{
  "n_kv_head": 1,
  "activation": "swiglu",
  "rope_fraction": 0.75,
  "bias": "none",
  "tie_embeddings": true,
  "init": "normal",
  "init_std_down": 0.0,
  "optimizer": "adam_variant",
  "grad_clip": 1.0,
  "schedule": "cos"
}
MLP neurons of a small language model. Each row is named by its layer, matrix (down: output weights) and neuron, and shows model dimensions 0-127. Each number is 128 + 32 x the weight over its row's rms, rounded and kept within 0 to 255. A neuron's up and down rows have the sign that makes its largest values positive.
After each neuron's rows, "raises" lists the tokens whose logits its output raises most directly, leaving later layers aside.

L10.down1296 [191 162 157  84  92  97 115 138 149  66 117 121 210 123  84 153 169 200 189  92  79 163  87 162 188 121  86  99 169  98 133 117  64 103 139 109  87 126 162  59 155 143 110 150 137 138 126  98 127 138  92 116 142 127  94 116 134  90 180 129 126 116 141 146 152 200 144 109  94  95 168 208 110  99  68 144  70 124 152  90 171 123 120  58 111  74 121 101 128 134 128  90 122 135 114 171 124 108  96  96 130 111  94 140 156 166  97 146 162  81 114  96 123 117  94 179 154  90 181 168  97 165  86 143 108 123  93 157]
raises: "al.", "als.", "als", "al", "al,"

L10.down1623 [ 87  86 171 151 102 180 195  99 138  87 163 121 123 136 130 125 147  99 103 165 104  87 124 102  77 185 126 130 137  90  55 119 133 192 126  72 111  89  81 181 137 125  98 140 103 106 140 161 161 186 116 123 100 165 106  71 132  86  86 186 137 127 118 162 181 142 166  71 183 122 131 138 104 144  93 116 108 127 122 135  64 128 127 126 109 173 103  96 111 126 107 173 159 112 142 132 117 120 189 167 156 102 126 112 128 110 192 182  98 102 167 123 108 120 140 128  77 145 100 107  75 139 103 199 141 115 136 152]
raises: "or and", "ion and", "ation and", " and economic", "ist and"

L10.down1552 [162 132 112 149 146 146 129 116 115 139 132  57  70  79 136 122 131 106  92 180 169 175 145  79  79  98 136 120 142 180  81 145 143 125 128 120 179 172  83 123  91 143 151 109 101 140 122  43  49 161 107 119 123 140 209 220 107 135 118 111 124 138 134 166 110  95 145 165 124  95 101 143 173  79 149 111 149 195  80 174 164 122 127  56 178 158 182 122 138 111 204  86 128 135  80 129 137 137 136 107 151 128 148  82 137 147  71 134 128 120 112  99 116 132 160 117 125  97 118 129 140 107 113 121 154 128 160 196]
raises: " of the", " of New", " of the S", " of the C", " of the T"

L10.down73 [153 165 175 155  97 160 125 111 101 152  91 122 145 122 111 137 139 104 125 138 152  77 130 185 121  93 147 108 209 145 133 110 145 127 169 114  99 175 155 133 158 140 118 111 137  94 121 155 100 139 175 108  76 157 133  73 126 128 137  80 117 162 122 114 171 138 181 121  93  88 149 103  81 114  93  94 143 162 100 138 126 101 144  98 134 131  77 158  72 132 130  76 172 100 116 151 153 139 158 103 129  76 126 123 162  88 111 115  74 154 151 183  75 159 138 105 113 112 133 134 120  94  86  98 130 158 129 115]
raises: "ity.", "ions of the", "ion", "ion and", "ious"

L11.down642 [106 149 123 134 138 133 112 125  96 109 140 148 142 134 112  97 130 177 120 104 120 112  75 164 136 150 119 109 115 111 100 100 109 127 113  83  82 141 131 125 117 118  96 148 112 126 126 123 114 213 172 141 214 123 140  53 161  82 158 123 128  90  95 130 147 168 109 177 174 210 188 127 116  56  66 138 108 107  90 146 137 113 114  93 115 143  95 182 161 138 130  58 130  57 111 158 136 100  56 102  48 125 109 118 148  96 111 171 113  83 136  92 129 152 169  90 148 103 124 137 101 160 184 118 153 181 116 127]
raises: "s", "s.", "s\"", "air", "org"

L11.down1463 [149 129 141 130 114 139 120 186 150 116 127 110 168  82 110 140 132  82 129 141  91 152 138 125 207 175  73 164 104 150 157 158 153 121 139  95  76  89 117 128  82  99 125  92  51  74  80 138 101 141 122 144 125 102 130  62  85 138 113 136 124 153 117  84 188 134 108 113 131  98 139 102 151 168  92 152 123 171 163 133 114 141 144  88 162 107 149 118 150 133 140 164 101 127  95 176  88  67  77 167 164 125 124  89 137 158 111 125  98 116 154 113 127 111  91 129  87  98 129 127 165  99  99 125 119  89 158 119]
raises: " times.", "ly.", " times", "pt", "ly,"

L10.down1629 [161  77 139 136 106  95 186 131 168 138  92 104 131 149  97 149 163 154 135 103 140 146 114 159 113 135 163  83 139 130 155 134  92 101 111 150 117 151 111 146 221 129 185 124 113  59 146 135 109 146 162  81 119 124 132 149  87 135  49  68 129 146 150 169 122 155 167 110 124 119 173 141 149 119 156 101 111 134 164 164 120  84 111 175 114  92  93 136 108 156 154 126 155 110 128  50 121 117 163 123 116 102 158 152  94  89 145  85  78 172 185 234 123  86 140 145 112 100 131 109 113 188 200 116 131  84 111 178]
raises: "ule", " secondary", " primary", "ced", "ud"

L11.down858 [109 146 160 162  87 105  90 141 143 103 151 160  92 161 113 116 165  76 121 161 105 129 155  89 131 167 154 146 127  52  88 109 146 117 124 139 171 159 144 164 127 108  87 129 127  82 131  97 123 170 100 106 140 105  60  89 152  87 120 132 108 161 131  76 135 173 162 153  91 109  56 135 123 107 146 118 150 130 178 139 148 121 159  73  51 120 101  88 129 186 139 132 145  98 145 185 158 119 121 154 126  99  93 165 144 140 104 110 111 103 153 111  48 107 123 123 111 143 131 113 109 143 168 125 160 105 122 141]
raises: "les.", "les", "ress", "uring", "hen"

L10.down947 [114 109 158 138 152  88 114 187 123 146 112 105 101 165 125 118 174 127 188 152 110 123 206 121 111  99 178 126 160 102 124 124 186 160 121 108 122 157 144 163 100 150  89 119  75  54 172 131 212 121  82  87 162 184 126 148 105 149 130 115 114 114 131 154 156 102 166  81  85 103 133 165 153 111 111 138  83  90 123  86 178 206 109  92 135 175 134 168 202  99 138 131 157 110 223 160  63 152 135 161  87  68 154 107 144 135 141 178  43 148  98 165 149 110 116  95 100 116 118  96 108  89 131 173 146 128 109 106]
raises: " feature", " theme", " function", " commission", " subject"

L11.down1653 [108 148  81 123 151 144 186 140 188 138  99 123 173 147 149 115 119 124 148 152 107 144 121 122 127 153  94 158 160 105 163  71 104 117 167 201 160 158 158 143 119 139 147 143 136 147 153 154 157 145 129 155  99  95 119  90  98  56 105 149 154 131 166 127 122 135 150 199 172 141 146 102 119 146 150 145 184 121 150 126 120  84 121 135 148 164 105  91 123 102 199 132 105 100 185 181 153 117 109 178 160 174 113 201  83  84  97 111 178 138 112 170 104  95 112 156 131 108 144 138 151  79 120  42 108 165 138 111]
raises: " writ", " observ", " states", " suggests", " calls"

L11.down994 [136 114 133 154 108 152 165 149 127  93  96 147  93 127 135 141 150 176 140  78 109  87 157  87 136 118 102 102 125  51 114  54 149  92 136 180 134 128 104 164 125 124 133 147 165 119 114  90 122 157 171  92  75 151 177 104 110  93 131 135 114 147  81  38 184 172 100 148  95 128 140  87 116  61 112 110  63 104 153 178 104 136 114 131 128 119 130 168 117 138 127 113 187 127 141 172 133 126 136 100 105 135 131 141 112 126 114 130 144  70 100  82 117  55  66 156  99  99 118  84  95 146 101 143 164 161 111  97]
raises: "ear", "ail", "ally", "oll", "us"

L10.down1605 [149 122 101  76 104 157 107 112 164  85 127 181 128 155 155 165 170 137 145  73 119 160 139 184 125  83  89 150  86 134 130  75 163 106 161 163 133 136 138 178 137 118 169 136 161 161 125 158  90 144  85 134  98 151 180  98  78 148 152 112 174 209 130 106 144 146  88  83  89 141 110 110 151  88 101 138  89 122 104 127  90 116 133 171 109 125 120 129 179 124 143 100 124 118 156 117  79  92 148 130 146 106 165  72 163 152 127 114 145  60  66  79  83 115 150 111  79  99 175 175 106 160 121 124 113  86 201 124]
raises: "ingly", "ney", "ing in ", "eth", "ely"

L10.down244 [109 158 104 141  99 131 139 140 165 125 109 168 101 166  89 188 127 157 101 193 111 115 144 132 153 160 138 171  99 163 126 128 143  98 192 115 145  98 104 122 141 126   5 118  98 127 100  95 127 119  96 152 155 116 176 182 169 159 135  51 158 115 149 201 118 121 103  42 170 164 136  95 129 160 136  95 151 100 148 103 146 169  84 167 117 128 143 108 105 125 131 111 110 121 153 158 137  78 161 115 172 120 110 112 170  57 132 132 168 166 151 103  93 146 171 193 147 100 140 145 164 130  96 150 175 117 130 215]
raises: "es ", "ators", "ers |", "lections", "ations."

L11.down996 [140 140 114 155 133 148 143  66  72 200 149  27 145 117 150  54 165 175 135 187  50 146  87 131  87 153 111 134 135  74 132 111 163 127 111 109 121 118  86 184 128 155 129 111 112 129 102 106 156 166 104 143 145 130 168 129 117 147 142 153 148  64  93 135 116 193 167 174 124  99 139 114 103 181 148 135 143  90 132 143  93 110 111 136 109 112 140  94 176 132 115 116  84  80  63 152  86 152 216  90 121  98  95 135 116 116 119 169 127 144  90 138 116  64 171 154 123 173 155 150 164 109 123 134 136  73  86  98]
raises: "ell", "lin", "ont", "ase", "oll"

L11.down999 [147 137 120  44  98 147 168 186 139 137 110 134 169 157 110 119 140 101  86  94 123 149 115 152 180 105 108  63 135 121 175  90 148 100 151  99 115 138 143 130 197 137 139  97 130  86 147  97  88  86  86 193 144 110 126 146 130 139 134 151 103 182 128  96 135 121 148 144 126  84  93 129 125 150 156 190 138 108 116 104 126 135 163 137 123 105 131 105  99 107 162 149 117  46 152 185 129 148  50 183  99 141  72 143 155 113  87 160 178 101 116 121 149 160 139 158 130 132 127 118 177 140 132 131  70 165 121  88]
raises: ", that", ", on ", ", in ", ", a", ", it"